Weights of a small transformer language model.
Size: 11 layers, width 224, 4 heads of 64, MLP 448 SwiGLU, vocabulary 694, 6.18M parameters.
Architecture: no biases in attention or MLP, capped logits.
Training: 424M tokens, 6463 steps.
MLP neurons of a small language model. Each row is named by its layer, matrix (gate and up: input weights; down: output weights) and neuron, and shows model dimensions 80-175. Each number is 500 + 25 x the weight over its row's rms, rounded and kept within 0 to 999. Numbers have three digits each. A neuron's up and down rows have the sign that makes its largest values positive.
Before each neuron's rows, "fires in" lists the words (lower case) most often at its 100 highest values on Wikipedia text that the model never trained on.

fires in: "between", "june", "january", "just", "those", "july"
L6.gate437:528498514554447491526522507556538506506500480484513539504497512522476525491466475488532480465489489510527428482502478493490471491457508509496472498472462536503517539467475478494514545525515471496523510493515482547508522512520497516461456504530445516514499484489526552512523487532503521440
L6.up437:497517516528492478537523466558496500513501456462513531466451550497497457478474475522525488508498513556482480475523503501453504533533463509510460513509462470501492507507490503467495525508526508525503497497514493534481480538493461517475509486522509471485555486525443484469515511497460546485
L6.down437:474532501481531502483511537497496484510436521509488483543515475518480524478529502533508478552454484470520492452472479516520504482494514474445531503516487498505490501487497487503518520467511495551476470457476522510518526503503544510514473555479489522474500520498495457533489502524447444480

fires in: "published", "george", "public", "georgia", "republic", "republican"
L2.gate258:490496498531527480508490522501461539508554524527500490505470520505528471511534473473442477556476494525452462524533466511517491510513484473524501518465479529479493481507499477480462457487480482525460507508518513506485519512494515480524502437497515468503526482475497450539504501472544505457
L2.up258:478480505455466471484449537521475490534536475522453478485461497478467471496536522517508493511490444481479477518489481521495494549519461479470472533470464492549504509482541537512499528452529501514490523488532472521462507518459488533479542507509550521479480482537521500484494497502514496528
L2.down258:455511498516489463476447465517466552476496536523464486480467532487466518456535538517472500548489484458519487499501475520463500506476495495508501478480504481485471538530514497495495491490518506503505529560466499492542501512517494519471519475497504517498526500499507482521536481514494529493

fires in: "she", "is", "what"
L5.gate429:487534510536487524485491533494502443529520485484520488488505481530507449529518507517467488450505481483520505486429488486558508520543459537499536502485476473530500488500490532533504541521515462520512501436520476508490509454513501515494488502508484496472506463508508473486513565497492479508
L5.up429:487496493513439569534471524485500513483467472488502530474502515472502453483496501544502494468533548493487512490506537472500539508470487490504496515503501516487503531501490516544541516554542476468449558499519507526466538450469546490519488506469526477517513499486474489489498516497489534517
L5.down429:500447503462489524453530508492492496518496474482505488490499519539506471505471504478531488505452520505499538496466504453518519509542461544491488451472524507508489562509509489536526492480508473559488508492497517501519467458475537524482465488516484532494502491556497497503512503499482504580

fires in: "by", "with", "from"
L2.gate1:555467518497488482481492493515517516471491554506468511485513477538509491509503550556525509537499497516475542478493455525489488505478517535492534523514460505481484479514450464498495506468505473493500496492502527491459508478470541501518524538451512521512497540488515554467463509512524537526
L2.up1:479497508485475524464495501515490467516521491491500514450517504506543513533500473550495560539506530475482524475504492514521449481474519528502504534481521516519534495489503517489496487491533492521467497507509507433477465499498545513514540496513488516494521548477513522473526521507545531529
L2.down1:501520510475481514523491494505506531507546543522543476508498469509526536492487485503529514493479486484521505497508517535495482444447506494525490549494513536481516507531472469462498464459513502512502521525501524471487504480507486471529475523470502485505443532499489496512508478478536497526

fires in: "and", "his"
L6.gate366:487453485471512498499537470530503510523481509558465542536523486491495496508514501506497494525494543514523520497521526503465517490523502476509507453525475489478502499503461510482459503511525468534478522525476537503475502456496479525492517482481539488494520522491501514492468464517488458501
L6.up366:486471496500460495512497478490529522491506543504476542528485502500544504479540517520545484471520455478479467524525522497525506442527502477502508517481540502523545466526514483456495532501508470505490535497455495472539456543485480495451461445460504477520505457512509557451513525508497530513
L6.down366:489523517468498505525479510518489470508472532499509521524514506515533499474476500490526509431467488484470473541461530488471484485484520491514482510434520451532501460489499475512506517512504523500525507507531509509508485500469513484457528449520510454476482479550482514494541500543525558497

fires in: "while", "white", "what", "whose"
L2.gate70:498509509516516584531516518488504528540543523456520449491483482542469504509516509498540520494493484487549489492506494524494538542479497495530477500485493519476543499500458510528455467482489530520490530473508528506520505495497444492508520517460507506513512478517525483489532508503513527501
L2.up70:473542486527529517528539542457531527549510487468495504524513505527457470473497504513516524493499484455489482505451533496503533509471553460477484484500543520482529498480498444545490494481550515485520511493491516479526465538500452511529487515507536507527488488489574463472518532489501486435
L2.down70:442503556511547487506484487523458485515491553498496524500506490547511480441545536512479507538456480447483507472478496496524531466536501483466507475527510523540477440519469497525519498507519448480525522493512507479529499511490478485528540481455483524476505537487522504509486472487496517473

fires in: "information", "within", "infantry", "representatives", "off"
L6.gate360:502493526518531516473522513496462530506478492522477583442525520524515492476480496484520548517532508507511519484494510528490486513482536482465477508502433488515499545472495486530493485495479515486481481533462465501538453500518515460534497510458460539509479513476514498513524506497498495443
L6.up360:533532514487446491465536495490555515471469496496505504477532509478488502462504537542499537468518542519517517532494497497531481479462525469481509507491497492480460476486510527500531483500464472532537505518483446520535494515522503464451526463490508522488491516513497502488511479514492508513
L6.down360:461498509519536489523470511522457487516517490477505522483462487507485485482502448452507517533486569502501469514537531525531500526511484500511509530484495481480449513552509437469491479496505486475475471481502572485507450481505514483498501489491491498482522514496504500454460492546494480506

fires in: "that", "majority", "to"
L6.gate172:482503504502515475514517481508477506468509489514501514516489520555493522513487503505494463442495467542509498518527539502492464539541537478510535517525527496514537550507486493472484528503510538470526521504473529482479487499497533502493532513499485521522520507487508503485436486500521468499
L6.up172:491497502482520512487530518516511550510458523539472472450461489533506469464482527531532518462465507466497523508480521463544499496529520501512470527475483569512492506483495473502547451517515496501505530533477521531467492489504556507538525516523490525492483483456493491505487502500526530535
L6.down172:523533460509542477485483494498523454519535501559523486539488552514520530459488531515489520520499488480516521534502533471508496422523500524463511487499476485509510515486483496506561489532526495480488529463545523476508540521511523513491480542480507460475505502509516485489486517494530490504

fires in: "council", "england", "english", "young", "councillor"
L2.gate201:562513450499512505496527454489487547504473466524487504507498509465449488479433478511517515541522473496498489487456542463495534487519477488496497468481482514512502543493518537500519524498489489516493538517469492535454490484526510531564473513500518540478491552486441504517471487514552538494
L2.up201:491539510503539513547469519514510507491487440460545502539526476496540467513479523488515527477495505508529510448488481471527515526473519581486454532528533509496490504478500480471496487508501490493493502491442494558517464494496522474502491493466501514524502507476451447482494497520462502538
L2.down201:502507476449524518505499514480485498512479500534507509505484477478491481524494486493507524508485513491518479489474506496489542465492477502527489525464496521517528493448513528506544487508481448467500506488477513492479509468529485470553480506524518502466510516542498551501475493457552518528

fires in: "the", "s", "1", "its", "2", "no"
L7.gate217:516499512508479502484498538471459514520534488519481520571505507482526536489460509478504524466474482511475504516474492492510545496521519493475481532525535512490487520481493514569525510462501469474499497532490506443491483474509494533491533503504514497509557475518537454527494523513484478493
L7.up217:472496492504479503528511501524464538491468534537464561546486505486496476483460448487516535498485503517513499519523526463507501485477529489501506511518534504459537511507543518507546516466515474519471527527485481484504523518509532499487460545482518483490517470528494533529513473570513503494
L7.down217:482559479517506505476495510490554473546489504500470526522489493483503511452524495505457514521508463485490517452505526490483494531494518496468468486505510531502472451498501460496468480500556490492507470527524485499504483529577481542491526456484534538472526547464479501494516485492506555479

fires in: "her", "his", "their"
L7.gate226:465457544493518524517488473473485495542518517485466480518528500463491509522490534487508510460511475523501515524444487515473518495521532471518532460482539494509508535518505523538480532503483510493492473531463532479512451515509498509515532508480510482498494496484517487459529520492496501468
L7.up226:476512462511490521532511513532500495465502474483510516467547512502533445487507514512505528501457495496484451478517524409489538534544508500492465483506523496471509511478477497498540526502478533521499544488510562500448466487497490532418494554503474517507499489509473516485501514475489485513
L7.down226:459536497484464503478510487494512507516536509528512505486461523540466480512476509469506491494443517498492501494526510493553488537502478492505472534502517466519497473495506458498490528506466458466520478538534434511495533483501486491487456500524494511512496504499540544460517497527514484457

fires in: "of", "since", "great"
L7.gate69:494485491496491517497449514499482528516522456465485518524497499494492499481484513472520476484508517552521515505455493489486518452496507523475490517491504501496494508549522469521492506464484466525533458499469480439477517437486512522501537488434491492480500515509498524510517489487473478522
L7.up69:499488471509489514441479522487510527500461495470529474457526477563531528535531484498487485441501505529505516501494524535492490495568521544522499495540484502515532489486451498551468457461467485484483501497504517560542508519495544528494463492526504498531505504510496482490512522527498498478
L7.down69:532513518477480474498521494502485476433484531499508526488494510475514499509508490480461488491521502467482488497497495508476529502552513487484469541539443480465528487493516487498497548540513515508476510523529523504490499525485503483501500502556520542489499488467502532514446531496516494500

fires in: "july", "september", "december", "november", "june", "march"
L7.gate41:510462500536482486476496446511522477516519493478493556510496531494467485460466470513484520528463522478543522453468464524474498468527483509559518503532526556503540514553487534479538473477464530541526492513484496472532511508481508529517503518491485511487558537527502496463492512520477528528
L7.up41:481539538474486462446504473495565465497527521451487494460469514484520473513525471524481478522487479519484536447473447532483515466480496517487494482523517523487493487505466491464483450538491460508521535521533483515489505504518473477444532494519485493478519509514482521471531497466495465491
L7.down41:478521502547522506494456503480538472499496482510536515470500541490464475460484490524453500488489498455519444469474498496529514484456487525509516520502484522504521500519528495486527497478486443516460473524503517501442521526463517512487499504500510528502488534486551490421499496508492541504

fires in: "of", "john", "johnson", "pennsylvania"
L6.gate221:504506526512503500466480459529524548503485490475499437522503527469523540514530471476491495508540500500520519495487497537458507494512501481435470507480517476488487512449518511496508474481506491517453526479518510509476481478516514493522580501507487515521519446493538457506531476496508528504
L6.up221:476499506535475529454486494449484509497461512484498510473512509459536495505501467504529456541515525513526518501468527548506517521568447511492505527506500535441515504527480466447524499510467482466461514457507491492515537461524494477498508506472479460507535488512556487517493514470480523471
L6.down221:529454493493488492481515485517493526486519522452498496504502515527512470502517517510535451533469516495463473529508513521517523503465502499477490514488477465521489454500527473549500509512502521538524491527460465507500482518509515523505521520479514532504545493515547500501501502488520466519

fires in: "of", "june", "chairman", "children", "place", "october"
L2.gate18:453521490497494501475493513500555550478493496495486451494512498532511479499503492496507474520512476489507475475479493445491519540522443465497500486517481506540457490504519508512536501466515490460487507540494515518491460493500480542511523493487503455502487500509485521491474507511483536526
L2.up18:522504498521477490523479523511575479474473520461500517560503520532480530497454501485524553457502514540486503493547500460509503497543481463520470516518527481495509494494488505508482466484526510487451530464502482522512454495494507484511512468511532508485482508473511498538512514504537521515
L2.down18:504553488490515492529518527512497462522503478465535497532486536545496499526474486491515547509485485547537486472555488504481535520546466523540524513504494510530501517469465503510543496536473482469457501510550487521465473513501502502527527465522478505460495494504508514500487512514501528505

fires in: "before", "home", "vice", "all", "house", "police"
L2.gate351:492566487482531436527505503486501521502527503522493470516467507522475481473468506494491542450519517525503483485485482531480492470515493522499480468476505516519541516497489544503504500540546507502520476519499439496531525457515443539528467459509494473521504506490482483482469486508471494477
L2.up351:512498539492539485493506531470496472504500523523440517464468480518481501469519519503522490473497502492500513483498488525509490525477476507472498563523496479480500496525502520510551500504503509514492485546496552528491465559545524517525483531533487461461504505496483464498454479466486470457
L2.down351:539482449494482518503461500520529497502543448482493470511465468494494493462450533545522469491501490520482493478483506459542489500470503524496460503475487517503508473492511492490522528532495509461516472528522503474534475455508495552469515518517512520500496505517488484500482500522490535513

fires in: "they"
L6.gate287:479506486464514485514478459547479517506513515508536494503493475489460513506477512493544494484521486509484542495501465516546504503473529489495479525515527456482495527460508505479508498518463492517489512512502531523493506483515493520494466509492474472486519477525476509532519494491499499537
L6.up287:518490528468494560512501452523515496463490493499462543479471467527505491469456491506486484479490523513522493468481487518511422544552503478488488539474512526513534460425485560479489527543522468569525484501550489500492510508501477537521485508459497502468489499455511487476509506494481494443
L6.down287:517505527522532521510492532490496477520531512487506485493543553489545480533495500547482500502489518511463549505484473456568521465484498519480520424501440488521535524519497502494505496497500463505503480491499482500487484513517525485507534471494507471535516466518536460503510500538517515529

fires in: "she", "he", "also", "that"
L7.gate161:502475500511511551542498475495514530543483511513510515474526484453537458522535534516475516471527503468525486479493509509474529473509503541468547470514471497540537501539482502525479459512528562497471485534487522495484539509464527494478450474532511494478522488507456502506508504512508472497
L7.up161:482545483503471537497424497498508476493502524558473503492480480465485474517464502475523501525462511505501567494511421508471509510495510487514472500528496493505459496520484526517494487515481517454493490500500513507541485473441499457584483524508489451494519442504509507480469502458482502496
L7.down161:494486506495474496510530504483490468529522526466498547529501474528505529515504502517536528494500504489523493484507522501468514514545474557527528477477528527460515482484496464562486506488544496490487489524531491487496531480503525494523506522511472474479486523491495504503525464488529504511

fires in: "by", "with", "as", "through", "despite"
L7.gate399:509489490476471492447470516512544515489503512519460511511471525526481532478486525517500488490502509448494508545515490485547478454526517527493511490471506561469497542505509534560486470539471487473497525500504490512500484534490538501512526514492465483518511506526524487493459491517537489489
L7.up399:569491489489459489484508488503520506500528517521484451516510512485563552503474518526521506478446492513526518473459503489518514491480471509477491477516496542479477525517484557495519436449493529503484482538504498515459507485530479522490499500499462442456496491501510503511485507539544509522
L7.down399:514479531518459506507472462464512475467489509477504468496486510548495522507493492437495562526474484435488501505486528493496514495483480459494500476501452509495496469484530489483541458507456473496527504491529472487490486515495482492473490544511493490528488475512504501522508529462514522500